MLP neurons of a small language model. Each row is named by its layer, matrix (gate and up: input weights) and neuron, and shows model dimensions 16-271. Each number is 128 + 32 x the weight over its row's rms, rounded and kept within 0 to 255. Numbers have three digits each. A neuron's up and down rows have the sign that makes its largest values positive.
Before each neuron's rows, "fires after" lists the tokens most often just before its 100 highest values on Wikipedia text that the model never trained on.

fires after: "s", " S", "y", " a"
L8.gate501:173171152156146171145131110157134141115103201104105150065120142124098117184123119160069096123123156048094165127176126168034128131164172169112113116144143124160154187130120157132130164124099124110078098134113141099109134112153100153080154166103096145126151120129141090102095169147148119102118144060127110132189133140107146109137140094123093168119129109125085105109141119116057147120112128090083129152082125109096109121057098073117186124143109170086077164094137118123114178098105129154166246092133154106156194136160136128194147096140112078065102179114174124103089174047100098141085087105134117073141142161204151151145133045125157173148123101075140117191135130147172103120147123092056105126140127179146110099112115175058084156116082171088133097181155119164119109035123163
L8.up501:099186156196136134169187150096123212098116112114144092069128152091127195146107114171137134135114065089189092181168148127124122126082108110059126137193112121151157160138139145143106119117113153148140095131095084102152058120189062128100156110140164112133053158081152083169140134167121153083192121113143107085114135116204164070153158119117109113109158078134162124132154149187131152073141146144105132130092109053106115101124149124170079140108122173140120159063169132106149164155130168117120174097174114066137094127188112178139169121128187158110079105136093134106156107112201147143190146104134115165129123150100138135150101169116058146165102162164113089173142162147132114082145140146118153113150104095170130141108164045143115163117151144166214168129097137143107149081092100

fires after: "s", "ri", " ", " a", "ho"
L6.gate109:140129125150113072101123095140153129097157192149181157160106161151122095116133135151099066129152131131125155186165181152074153119118081161131128188152109085154155141145140108134098123091085110114174137161118174139162161131140117022103130182099154136134140107177121091138146088113156107170111143100154159078106152174188125054091092121112093173180142069098083105129153119123147139142109098098100131115117122100101113140071106190095149073172097164169185153093168141147129133150152185165155192100141129088126164173110142140127154137128132142107116204175141133112085114028128118137117168071143120142083168100158160136057094109104103181087239096130133082138110152129166099152121105084085125129177114157108113111128115133128147117117151198122175129114116125205108132096150123
L6.up109:123098126109130094161095077114168128154158141149128108086116149070108104131050094126132113146105140126106169156155114123075154159123112101196172122119169143174098162090096110102155090148093155111091133168069097068117082100144118116127211183141149135132112088111112117092129106152140142128120085116136117060120139128159138093148120139127112140129107142113160105078142104120140171113109161106064152133077133092125110116087131081144125133093139096175148117108091200138164139164125153138169092145182104146120151151149140203152111108105141160102161131145122108138158136104184121163086149000129108109092147111096142113104133122162056177108110156065143128109101139158103148144133124115115072208168092048166110090087198110122160113114154138088129105143126147127139166154091128

fires after: " ", ".", "–", "ri"
L2.gate353:147126109139141154110067115123130142169112103115072122083102153139164108131142106098103170125167143116149131116210096113126126134152130122124163151140107147107164143098063104147077141095110123088126089106140155135124160125151083092165144158129114204138139066162205144065089087158160171124157091129092142177150136130193120123129130109117158142046129124178155153133093092140166097106139135150127135142135174089099145161150129120174119112137167096109137119118144092134104161072136175186142154134117125116165143088141133108096121172139140094184115076169111117074107181111144043203166123105143127095131103098203100148116159095060142131128125112116122063116148118120153129021122125137043080103144106163173122122134163151157112133062148104157153114195126157170163077111116123
L2.up353:113183137124124133149110138132118110100143137103089119136127153138113146118090086099125143185089163115174131126165091136109172142135109170067150140152119124106138191061114177134117078158147083087170116165194110186141131115143084124155164076183147116101135149157177151107139075093125164164131110109097145145114134127151103149125159135149151086118068128108087118098087100148120138096115080053137142141080155055087140074058150130103167166173147103089138091169029167148179146041120154149159154141092098141097108151125155107150131105146182165077131082180145129143128083201124089101063139070118167117097146126117150140136142113158105158095098136104103127139134147134104114118158087074087195156115147122138112132079125124185106163126100146150117141137118095141120150098087150

fires after: "u", "w", "sa", "er", "it", "p"
L4.gate901:117064117182132136133102144138183182120070112144144124150140112150097086149122155151151154145128034209162082151126151160131113107081095158187169147199106178062155092096116146082132130104088134171136086145108101089089098151103185128074106142171130139070164178089128159102144116127041068091139129173135126099066081075093121093090111128079098093138159176087141146099166141146101157051096175185121122131149159080132098108114184115099103085158087146138121094163108137166145128164146146112173149174133132127162131145158178103151117118124109163091099150125130132137153222096164151124073118158130152133129064135125169152141133191113100122079151159169149172108119167122137146135126092155131122106124104147111132124172134167133138148129141078045129081118111067133137091105156097
L4.up901:097101148120128098166127116103099149072115069150091182061137123115087126194129198165140190166128076181137077138150140159097110162091155153164118196168086175106149129089126120109116158147158173106101078117115093145117082120144178066136145153134129065151127144133117130148089126135056123149092145133137138108158079180126142125065100109066080173115132119138158176104126132131133177115172136118110109161112153132172094124131075049137147074164187142169145109116133090136075142096098145105114148148119135137121143145153119113175143094172149122122138105108143052167123183092070161087096108112143066165170115228156150139133086140125138102096174155119164141033137144123135125105110143107166157161143081136088133107136155132190110111095163161075170126114094049106153115125184102

fires after: " ", "y", "ho", "ment", "s"
L6.gate43:119122146126132136118144096162112131132109157168095119164129138095118146108107202142108092158166103101092114104109144187134162127140066119084111122142153169093145190117116131168119112107133174195060121107167115112103084102159107149119097133128124147127058139115101120151130167105192230142162113133144134125137113174115116179119130123137077149153098136128068155150100078178160098121131163095101045131132150139146134142141111077149099071200095136179135083091119141129137180126102083202196172114117162133127102137098169133132160148137097127146076135130116138134119154102116167140095127050114113162089172145138119127128174115075164172103179105140128184086136164142167093080090113055148140163158143168091088109096138186182137135139182131216109097140110141107124139119102172
L6.up43:097148117137136185113146115147092129113106134106140115090144060163203159105161110097109146196147077143094088189137135156119163152122162118108120119103155104133156140157127179135150023163101154078137159121112172129113143135088123127112152087118106157146127149100211083109123150150156092120109169162160146098168014131120102083080100159111147072165181127155188113138130073092192179136142153165137130133124124146092131093093097100128140149108102166102146151115150140161147178103079101165081111097101081123154139176150137137135091085180082132133154086145163121124163157095020116121089102145167122110105129122150094164128182128072097103158110146124176120147157131146107105059110168130073096124084177112134137119106129140087172132140176109098129117045095152144188145083108102

fires after: " ", " P", " con", " re", " Con", " pa"
L2.gate757:099100138187116130092113112131117143123171187119139117112113134165120127146137132124141168147087164112228148102120081162197091108131155117159152117170175140090132121142141119126140149122155140084154152150130146168119098148132105089120134136118081123101090117117055138077171104176198080182172140134163148146131170132145101127191127136125168072152087196151113082129146189148134149097150128141116169141104151199189138139100196072149087105133136104169110146128081085087178111139127075104101020092163136145121036157120106082144216143103125117142076167126183115158124197089107101137119151183131155116130094161146120168129126119106150118109114115115148183102177093117177155171116171087118121154137136151124115121135147125103178141159106116116125085112133083109186155142176103
L2.up757:106130146163125115133077166122112100132132113104135165146115098180135111095121152137110117103130144070178116122131122156195113046095129131137171124127101127133098116150115112138132199131136107093172128160080136165107095103124183145113157080096115149136126087164095134032135105121125093131134069154089095098141083083144139147175125154147148109138118208143118089133147146148157184118096145150111186084144178185140062119137151108131067110111165090114101134119106113096149076167134158140079078135144071092075065131092148099151159078070112135117116131138139119172149150159105124078136143218118137123193140138178162151059098131109168089147047132105163153159108114121131132166162156109073114149126143152129065077180149112089109170129117125140128056111116109073187125135162065

fires after: " p", " b", "p", " P", " po", " Pa"
L10.gate548:143145126128162129134129139142184107084142141140090141125152080054197142154102152137112176126138119148110116123110128106169079110115174180118000082117101136165131111137084146126056122075069097119113105119103134134072108033162121119177109148118136082110135046113091124100133152140065146182085113149148168154123124124171090225092103161054146094112122090128079155088099115105160167124088140130173121097125134166148157130144122123121127171152154132136141184162099082127077129045084101164079128073157115135116121077097095100139127085116069138100126185120110111093136126098130127140127071132162131099156214102168136133157105072145104143092118063119148121118181127124162111147151096077135177146105152135079094070110116162124138098073100126123149142143137146123187071118119096
L10.up548:116170137181093117170101131197137077139124182130093111122128105062174100113155121164074127128118146116195123120139054113136144172120118109079086115083067151155130061116129137043143165135172094161134141129117125061136064051129084156126094112171114150083138172113122116154117131134113113126076132123137119109124108092071135149136130121117163149141104103128083146113143144155078149177099106153173147148108117149128073121125105133093102126147089161173109098080064060137156149109216128116137192146100161065139143075093129072096076147106137111104163119063140131142143158138119106131146079133101101127097182158115107075152139067065139201118065120140082129137126069126132118099170158100121124138072155117190124100122120170139144125113096129100162126161127143143092096162134206

fires after: " |", "|", " ", "-", " ("
L2.gate1256:212121134127129130142102123124157141131105112130174140176121119141186075061114140134144126145066142096136158126091178061228162149153198088159061133163156081125128134151156075156133149142144087147135093140139092095115163145098146145118133150131143107084104102055151116129125165119174155124120196116118117027099132151100154134191101102081129140200097106113064127187176152090152062101133073150140095160112154114136142080136151121132061132125159145089133134113142131100118111139151134120111163125131151079111141102100153146160103089147128062083163050126149074147140118139141071114098155132160135125074145152080094081139097152145164140133161094195135170108084072177182113132128115168167140078079119111120108105153125128131127162206106154139134165157151117091158137128155140
L2.up1256:161120120127120134084102131144133099134119120158158134174137147131169116091119155131136137131086195080152143101077189111188140163132192083159115154126136076123124114118147118163104157127148108173155120141135089115151225124094153134136111114119138112096077089101128102142083137126106206110179210117101136068135132132075112126189086125125116156171056106088084162183176170119141082109136081130135096171116141141133124098088137131147057156141144146087150124138122095094136098148165120122140135118140135106140166077088144155178148123133162084096156059117146086127127158144192112097129190121165135084077113154116065061124141172159105125172158057195145173121050100191168095125117116147170123064082120097154122132168117145132170166190101142159112154139123108079167140122128140

fires after: " ", "s", " S", " ("
L6.gate621:177132137127185135127150168136129113108156205058209088106094095112128144115107114126082145163157095107116101122146160146038147129150106141075104101171082139130129171153126164138122102084072214149058100197108137113131141111168136132130151167155093163133119115113155076127110112134154217138168138100157118147175120171105120141087132090098090125142180109177089150140133071136120092137097117098116137097111160140106174165119151146159164091205074182115181119095104099122167119106148129119140183127144166119131140130132165091087146124117160148099080124120141107146103120098144113127093088089091128159166129071180151151085144077117123093110165127120129045132124147115095143113139092132097115144194062167107143123095073125079114136148150107151113106166131119169094091089159165
L6.up621:133169122111216085119195095090115172150140142097113134063142163131094096124102112066145098121111072139090088123071148154121123145138159145076175150089118082094176141106105111131197109138125161114059144153111132155176153191140060129137188121105098137122126115088151128143076127188115097114144124101071147106157112157093129136107081119097122134129114124123103194105110138125138092113150105140136090165148082141125112134145131128169126072150134137127128075119091104133130079180183111143138150078076083124155107179127111176116126120113194131108125149102134146124195164131181093150073135101130207087194156096097130180165098143082135186159080108130168128095114154104122161061108119104110122189161095105152131070054077152171113081166108074101154127131093133168178114148117100

fires after: " S", " ", " Pro", "tri", "s"
L4.gate843:163100201140155116108151119125147114129178174086130087083094071052084150141040116120118124183137139113114196151147146185156141156156165189160080158135125171089115124173135149104081151090176123096110129136113142078121135166125094109130117118158137149153115210109169116130149133126131206122156129125135142082128113228072085128098122081095089099117158162148108158132154155129143110146112098117140090124126169060152168163092082108112188101139161118144148175086110116149177165137130102125129171085162145132137127095139185179092103178125129175167087151154132145161063156137120108152122112141176136129136110118168159153142186091147146113125164149108104147107160154102162140114123113101042144117140124156074108135095037141074165117139145130124100122071110166185125167079182110
L4.up843:091140116110167105130121124069120104138144113156143161137039179081159144123158176195113171117132134060120107085141148148084142095166119094096202092086108134150158122115115091165110192080069139155184111158139167099094077146102082130085137140099124142105147114154144122099100148108145085168104152127196176095147134152127163151111142103132125150163093093160112097095105197123148081132105110097094184133138126104210178131077155165159166139110094187134149104128152163133056089087124187130159196158092163094120090148109138127120151107098134084177074060048124137088164107108114139178162088128150155127155176092141089147109151106154160111090142110138071139104174134121143090077115128108092101124192179147111113098163165196105084140123159130128158132142133099145124084114121090

fires after: " re", " con", "con", " Na"
L2.gate627:090141158188160112085116114172130145145143107154135148131103136133107143121159143142157203129128133085124143128121154159101171105104152110109118078131179115096156113147115146054176155067130129135165134142088110159110112141129114125107230068175140124143172096147032176093192092126152151178136143141183143116105144179209076085152120104115147093153101185185129133193085173140116149142127158124123122109170176195109134134101178123119157099139083157073159108174152113100130171057089104156152056145150126163096110130111107121162129149134141079145082129124148131203098162133140104118130149154128169126093085228143158128115137128132153077164146123112128142120100133150109079111144124113157115130140100133117117149156144099110134066148163115127140116113187134083116154165158122
L2.up627:115156152140149140212102123101147119097126128133083118082128114169196147093117154145111118098150125136108132127176063116133150113123105137137184096122094109124141126129217109113104183154102126115155183136114107099112116098143119113182110104151146078140074156137164183129118082127126116105101132107147143115153078150183194127088131086093166092091149096165124162075126134107132130180127110133120088142134163112149136122134145079107203108160188094181078130147167105118151136127181138113147165108046123079102126135105140123154111096163095130105160104219145144139154190190074152172118126115103141145060169101114093212125112124152115168091126126126097177160137131111139149102100121114089126118122138118162112087092116167132161094122129102144075070146092202173072077114117109

fires after: ",", " (", " |", " the", "(", ";"
L10.gate1213:110132109064115072131158155159171113090117149098132122164169086169189031104162158140139140114119154153106120149178154151170118180111057117144114114125080110142061134132045102108122126080133160118167117153082086212163136126097147142112078114142073094129138116158171143123188134169192126199120178140150164143072127093144115175136067110079105112126142134075113145157082145046134093113166064153125174080167146110113151142122109154129106094152126175129135153179144126154137104136141145075160122149116081118138163115084176133144057177134156085073115102071128077121100152142105122119157097101104115101117161143114088122113066175175130098124140112124127095123150120122174164134158135082113104143176079103094097165153090166093182108139142124146087153193096156196121118081160101
L10.up1213:167081091119136116095136165142084124131158104069157088136110133105137074081121139113185061156125174107151080159102219105160122155173134125182150181136115126135152122127090111132134146104140145119152066124143141156113150099138157176143055115124140133123120127118145102164183157113151155148127166108098119095115124069092145177113106072137057118105190139072117109160114203096107106105166171127091117103136132085116117115147097143065155151106079122208099104128161114121137174175166152148087132105179092113189117119124117097082099176124121118158178127106106063076163166128118110066076136127130046154154173135135130094092065142088111096155129114139136219112116088106115113152140162132201142106149043071113049155107092103143147122157137148144152167160142156141104087087135119

fires after: " 19", " 18"
L2.gate1053:128106193082109113097133135117139162135104116155178162122142169134191127103157083157133119133112138110101125152142132123114124189121136120153108152125118096145145122120176108128074122128130097141126141113141140047178171140117151172080098180191101130105117103107116081116099151137120041137146143102083125140174130132127120120156185140045157139133106086107128154156092165155154114089139101148102164191125145093096164100096191107127043115129192117146142113115119150162037063139139149123113101145144097090106104175139145157106132098132159104104165117184088132127171160126175135080099186107144186091126153140119070107102116110106165124131075098187135121123111110143139142082135132167135095144066098153113112112133128108168178131164082101117158163111165040068151065087095132
L2.up1053:091109158088116128101123087118110155107127159145198135155141174145118102124134093096128162127106146119139096162147191172126145150118109144132150124132136087164151094116158083155155101084167107171094155191139147084147177143085111123098115144149094103134160087095055122102145164146103141144133177174093101058081145151172109096097133132129138147196138085110116118174114141136132099153174103152115126178148163093104118121062161176109061134108094148125156119103115134130067108065082144138132159133191093106100149137151193123106206144119154125122091155133103085091168089177130111097044176122164117132169169161151088080145118139080154111172132074128149072127097114144144107172110130152095052167107118110160178178150100106122130149126066131171131120187177099166173116126121134

fires after: "th", "ar", " cl", "l", " Al"
L6.gate1132:073111184091152134130134120172070152070139111148112160163086123149227148125099097086093068149124070155076150121145123160068030106118043150114162114098102114169168180112129150194140163079122095063130135141060120103158141140151145138167152158155141129127095123111143134067150102177110150153122097072144097106089152170099125118146112134171098157098154125157111176138160149131097146139176175099131117167177180109115154123066148146101086104157129169083149114169082169179138081182151165158161071091167102149168113124151083117119152124126152136105157072084131101123111145107117104074122138146141109140177098118128160126119081064108092115116115160136169100111125134087121120063216215087147095118171151137147114120099085110108080116164140120116173093121113165177121110156108154
L6.up1132:128116170088143129113108117123088135110166161106115150140086174138140113104135161114156098092128062100135201135172196081146113136084117120126168126120093099108218131118090150162108155143153097029124112052123097128077078122128135092132083198174166110158064106092070103115118123169147125116137135078105103093086175163107150154179131104123062164096134120185076129095122117112107143079136160092097103152157159130091107134061127110106095178098067128147124102082165129138123130194156167201154111104200118094091107089156128098095108124144131169115069154094102160115166117098120097094157159150109131092102127102205122159105079157127143169112149162150140106181148116160171120131083119145139121118144125127199180089144094141144098120114173117087096140153156132131146122173150131

fires after: "P", "C", " p", "ri", " qu", " P"
L4.gate751:064175208132128100140130121114123108101106136178090129113168119102118159148131148134122177146140156065118138140132147127165125134171113184064102153178116118111093181104175138117036091154082111161201036128128168134093181134123148086196138132143129156154168125119118165152146146151113180121095105140138129102085128114198134140112148116144096126074121126151100139104112119107137097104119162088188188126137108088141137153085127138157094126145121177136138150128105102133125112089203075126144100108137089128138049161090112119153077132103111140166125156084105161097111125115116107143125135112119132094096138124184180168165024102103085196152150136127105169123173161095138100092137163091156115137157093150124109129058173138124177137130135136121150142088144151128139087121096154
L4.up751:155108174109172108134104159148124070129176163150146127137155097166142109137227043079140156194151101108170091120210132111101201148115090173127131129143137093155168109139171140161130128134088168203141092130145118135106166171183122153131081064108161109162136144174116110104145147126149137179125106066147133123138124106146127112098118189061081121046113106123104148162111090101131131118134131091172148089121098127123167146100136091108077126117126167164136095105104105119190111135144163140106156119130152106216152164109121146130143059098147146155119136136169145161159143113071019146131128128135117136140172143136112199138057096094159172174112179128085155098154129133084100124092120102088145165109168136137115101103133099122178126150149080117135139146107135152148146101155157

fires after: "s", "th", "ar", "ad", "les"
L6.gate1140:122107150156134124157126120162141090093107181103136157111106180096122117082156149154070094092112075085105134125106109125078107097081145078159141143093141169165151091101129055118134081093111116126086088138033093133121187071091140168161137111160093168112108148128159100146159166153148081096107108111138121106058168164107131147118142089139076163163143206094129182150090134141133094132066185123118160078213116131101169161108134072110130118152150120169188100091139160178122081140110186104203135192112118087129133088061109183109155128120096105096169167157111127114136154103111169086140117130128107188170162090147122111128078132094083099112114138082181148172103103140120085080126127121112143179077143208131106104125127116173127141101104125149131106093187107193056105151131168
L6.up1140:100205132115136154167130117135109098092090121115124115132114134103138141104140145151149140088091102145131156074142146107092109146118107090092156137182141120150163080145131133157126130098166170052190153117117137143108141140128199154159070129177068109129039159137107152154076122118157140139142145192144124180147123171146101132133155114135133113088100190152116162127146124121142129138163143105127068131117149111172141128094099072114114129132132185155091123097061130167155141121075146098164132130159118119118126137152124075071113083159128156162197096126125145117117148133130078085080104102089161188102167148120089090107160126131122150160225180147104139163173149148198134136098132103107090163145189058130138112173131117143102124121133078168125146141112103105218197152210129

fires after: "c", " the", " re", " ("
L2.gate589:189170180143110118116176160114063129165143179153084118084181140176114146081196121163131139103121129176145069102140120081107146156123061117073128096099142144166077143118150086156109114059143099100149103138086122192063086079132096125062078093127083130095111094138199134098122120160101128128192085139117146114132128133138168161167175086109163129138120115103124136175129123136147122206102147080129122128164096142123150120134122133159106124161156132121087099132108142123117133129057133106114161190122130060177112196079119130153166156100116103106123121148119100188137105149104115084139131102122098114146117111072129135204133108141137112116139123162209147142219105128148089147122121143165112151154085142119169155119117146080134118133092138101105153171073140132077098191185131
L2.up589:126133110126097082106154108147168130175103168015126121124096173189135129141146128154153091129166135094151150174134144180133102103117191194077117151138149135131136238117120127091140170096147075094110101082177089080159123127139135109144110132168155096079114110068185115084128124154139093153129155142138166046127155053115098128111178093157076128111133059093138153094094138161127143109147150191135121098135125132099133065140146102139140148146077118184161137110135191116166160202144151151076105139112138149145103103146104129111169166092106147140168116109134115081150175114105167116109114168138116100169142115145104091118123136051121218122066070136108105091145170135105127133106149120089146123113092112170102115082111122132115191132183147150122123163131135148185102165166111

fires after: " re", " d", " con", " dis", " Re", " C"
L2.gate925:137114145121119143085111092114117091142138173150101115110162106177088159097119150149148109158101106123170116117108101125121129186116124090133132138117096141093090150170106091118133157158097084163133112172114116198165101084119107105032125042097093074159151161142094143087125113082133098108165108121116093115095143166109113097202111121149146116111183125122134103121144116134130158153151158130121135148170134155150074130177197133211159123150065127127092133138091141133110097094123078187132085131139141124102043154116097132156205129140119160109104133171128080188056199129137118136090133082138165148163105151079104098089098187142173089125161124152111159090098112129139170122132161131178180144146046148066157170147167103170096071168083163106103103145120086141094138131086157
L2.up925:165184144148114123132100099097147130159147164166177139134109112177080140103096121127109155113069144097108096127078102084136103090115193069175155121121054112110115053136145111174133136114131066192114095086156090107090120092167103126029153142089156119147125174100116132098118136053149097108101156084121143140088132126123145140169154130086138146161118179173130113109117113141103147147080110112059060144114168132172115093142183143142146109147179141144197156133107162152183131184106137166156115087137136091126069156144100175121142129105056170115152198254122071175125142141123114137100129115155197091115118098106129138096080156159112136150157086194129177075121072139153135158149115120138133143128150073138146127139154117166072103131086097111130097137067095105090164118127168

fires after: " ", " re", " con", "con", " Re", " Con"
L2.gate379:143147151186071186064119120076130142096103133080129186160140153129140152148147116131070167149101124140130126168140161116170159106145159172098123136145131124060102189073133113171139164086089146081051157119127113120101169090106107112109120138134141158155087150145113092144159122151178157159153189092187092131152166168160115164159150099091176150167162136135125200105074151096148114082150056146134123143129137146124122122109130157149144142144134148187099066135136080129220146144119136118184109123126076101160127136158107133131112117116140147159133141074157122209112156132119112139114105056113100129174139119166132171129184109102109086166198081163069154074158164133123137150116175101106097211152138110125140097120178134146145170143120137130134082094155171185097139112144154
L2.up379:173145152143155078091157123138147075072132146196126164066103125172100148118113168160105109161130094135194070160077136136143106170092158096176142131117148118113107099148178197116167120103152079135100173098141120148165128155119132186113105124109094138165121105105152136110118125151141136138115164119099126088121136138121075163150161132103142077141090167166203124117146139112136133103055136090137116088109208165136125137131122117048149102158137097131038119147104114138169127135153130137120092147115089166169127167122091119112131127039135168119114101175224120171204123096141104151159177113084139119151134134160158176062203125130117145100131151105080138145181190087143111122069065065096116123109194114073126107104130127118136133121175147159161083073087110124143182143104088

fires after: " ", ".", " (", ",", "–"
L2.gate1219:108097109152212097109109095113141050147153122107112129100072135096140071162086109127105154164189150161098114130126114143092127136152078146159136062184138234136117113084073163137069128115167143106173125132154087112145141151103084131125088145148111104084145062156167129121100153091142156184113137120154133154188158098132144175142172124135098156092178100100129144075128085048126096116113177124158129083119090133120145094117084065152100142171137103145167123148109114159169123122111133145107117144128136172139145102089154100123127114195145116159167090098154114152103106144143107125103108149109147146187134148233154154148135057152145135133110131087077094123158141071068146074144144079113132114154224138112106123080101200131130098132156100144138107171114155128137116099172108
L2.up1219:122110119202184130086095137091204059125095093092099127107099128166167119131119157116138160178132159148146130103133157124112128188179076179147153101114110198165172092104105161158089131113172117065159155123183097113140144146132033154088101165157189111130104101147125151107056147069141163132134152102107114137171134098128128140204195086124121097157114108121176168125094103124153052133102123129095145118124093100065134105091102076109140148132120118132188080122125105080153164132129164165094089149089143124161128146044119079177151129164132111143175079121168125148131076136143105134131151171128140151197130144171134148079163098125114109142108116125093115169128090126119143105102070149122119079123197086117079147099134163126093122130133100143129146138113076123161134142127108

fires after: " ", " con", " re", " Con", " F", " f"
L2.gate1085:122117183141134123145115158094133158107166144105152122112092073147134119032151096146163104134123040106173150140091142144178108100152085089189101107117043144155146112102146142181165101094148117088119083150164090073139172116156123149064153083135110099129169104167105105125163094134145070168151144148120114139112189183135121113142205118132172096061108175168140131137157159072102109176144160071163128113091180176118128161099110150134114146123139154183163100121055129110159096139148122155138103100096125069101107122136151196096135159107141116107150164176110129138153177115165134146129187133142158137160109120140134117066077124116191102134106129128086159127190076171142096109114127105112139122141075150164031188141116145123116195189160124124115107088119052048140177122103169
L2.up1085:146182187190100103097121146115159133141164172179113208108119105180138138108130149158138181124173096080133179153096166074181107112177099103201140069109103139134158115101110127171145102145170100078122130176115080130116153093108091117082127067132123147072171135158134124115137107089120106144171132170114119145129144140124138136133196142118151143133185167190119141152151136100154104169145158081167139130137171115125153119153109139131122137135099169175120093152096129126164109096131073111182083105151162089139085122144101175094177159125118134107145172157140118176104171110132088098135201132163199175230120142158144148086086094103173078124137137193142188071180097140112140097115140105117153154172065187086069120162129157151136166206146145116083127120091113067126111122103157

fires after: "e", " (", "n", "le", " ", "im"
L6.gate415:174162133064144084044154134122115124121180153088129190062100071113118137159080109163136169185187123109109078117177130149083091078175050139164094158192111165172166127088051099150091152139134149165103134091096089169140122074174101162126131143158096138160097107146105076135152111107127143204153132131172149109109111127114130152134125133137068155158160084131172145105099115134098120095126116110106099146142104059097163099146129121155121127163116151080174126178098175162113112205115130162142167147144098121112180130119072152101127140157070126109117119147087112107088100123089099154077110131152051089210112139085149129112104098087189077153170192131151111152144147117139133127206185073072129152129162140122115145043156182121118114124126164079146159086132084150140133134147149
L6.up415:174115135119211158124125123075148122067142073143128130103064074121080150173095116145108145170139065176084135146121147153130063100099102212128130134117146139171165158061125123156184169124134129184133098146134123124114149187194095086124131139147171112137162153155169120082128130141147131158141220140153146048120089153107162131165115171091155103109166080095097143108121100051111077087123131122113067145136079062152145109126119074105111146073118106097150134133087096135090121155159117116135115139130094084121152137049115172124074124168140091060096068116163159100055071111154121161067095120153096088116116147139169180131111096169127142157145157066113159150110118144080126119104147107161136125145127084107161075131126146111127098136115121100117117135100102143110156097143146

fires after: " po", "p", " me", " imp", " E", "l"
L6.gate589:132143135143171121126085118101071116166128136117108111114175124082136137133094185139125158202115088156169114166117090091114182128099148134095127106138086185161180117170147132098027127119138157103106144134157122152106114073135136137149144125137176085094104149118138088105112116126093096165068118158200136116200172173136135131081101175094100152118146071167067185134130145114153166106088138167155163089132185194108167183103091147101107129140086180121060183109116111152080119090120127142119122132140144114084101111064135141139135106166077144121154094184182125124170100095116170156146095111130103176166168103153139109119120069127106125132082190135133079146205111164142036127162140116109159118122133146139170135095133194180106140125142101144113161162146102139105129132165134
L6.up589:110201118105163093130105132118082069123147107127133157131108126176160123169133187081145141131067189109188134118211135162104075124163119131096108153108116139105106129115121081153145105144126131100113173098076190162095165096151172129068113138113118163138171104114100102082132140133046142155073099209148101137102103116147104106092049158181123118124122098166153184130112130145187059160090113117166142158155128132157169082166086099071139132127110094042108189197067141146146151079104142133115109059154154120132105123088086130167128132123111109123142150116132166054135094153165152118121109109133073164173211156080110090144173122130106159117065094138153131123128140121144087172157204116117163109166115198131105173110136184124085129137176184133131104104135135142113121158084114

fires after: " 19", " the", "s", " 18", " re"
L2.gate758:114145134051165142099058110146147103146126190215168151131140168143171133150124162158110140108128148117131121185093189145112119118120146073144168138094093070141168125073174124113063136122120113136159109081196129154158113143110115232144150127127113070179131119126063109145110147111119124108113101119139104121140148147144134124133109116203083077160105114118140130121083140184123129068080121159112121153112092111147073154151115189130104112162162119094171145117127143145097069184172088127132162112101117092086124135166136064061132068100140136157129123122100130100171197146166160115119098173138165091105057137088127094152136140151142123072156102108146142159083102094187170165163115137106075119145191077129138161139136102112158148085121123143096173164113111108134157132154113
L2.up758:179116136067124190041139037169057116091140101154140129142089129091128094150108162124117124080151111128151098139088155154100151095108119132123113147114088143125144137098169087116093112138131137136186123133095148141053145129117146170118174123142124046123129119093118077147133141133150131112132122105137148105166087144141089121130103098180111111187133128098133101154099184158176141064103066118114113123092110091164130146160152141151086090187140141137135113161128137154087073159170108171099095151095118109109089144119155115097143106116211149181112142146113086171177157163165121036077111130110173136080089100070102074182142137145171093073137077122098199105136086082146137152156131086132122190163173129131112153129079098120163078157135151152136134128167069145178104115136171

fires after: " Po", " P", "e", " po", " p", "P"
L12.gate380:125123150050138142085154119124180079122116072153142115099146148136179064134133141148179154179214161123120145170068114104080162125110139111083062134163100148166122123067148112132076180161109101212167115100106136198107139114134131080128032114134120130091113092121092128142137158085157189168153137166225118117188111136123070147133116094091161113154146133102068198063134129018133138094129111140150167119158122114173176142140134178100127077127172219110132133155103100160093120115097144128165130125183095094117121121158155151115084114192115109167149134065103121132113160132118123167143125115162103178171181151190131098131132150119122075150126193101119162138177116136150114168155120102116162127149150104125147116126152095121147127126106135161089118146131117145139101133174139
L12.up380:141155130203089147132179103163081108065162124125116182124180135128162135147106171094124136155131195127156099106141144098117122151096112142140111126154123135143139122145130168134141162141147157062156091058120145112096189068174100058098070085122152067069128114110163132155132112133118151136071113093107148095120127125160153162132145197149177093094102096114115168123110163113104156186152130134184078118140065131110098100124116159068154072071125152127122143072163081109091074134110092154088091118173171110105123112151117133078167103167131152163165144114146172115107171195121091075122083118152123143131115078145138147156121184142104174140112136120105148151168152111127173181127149112103034099149118088187154141135077080140176143158131134113094097140127177113143102113170145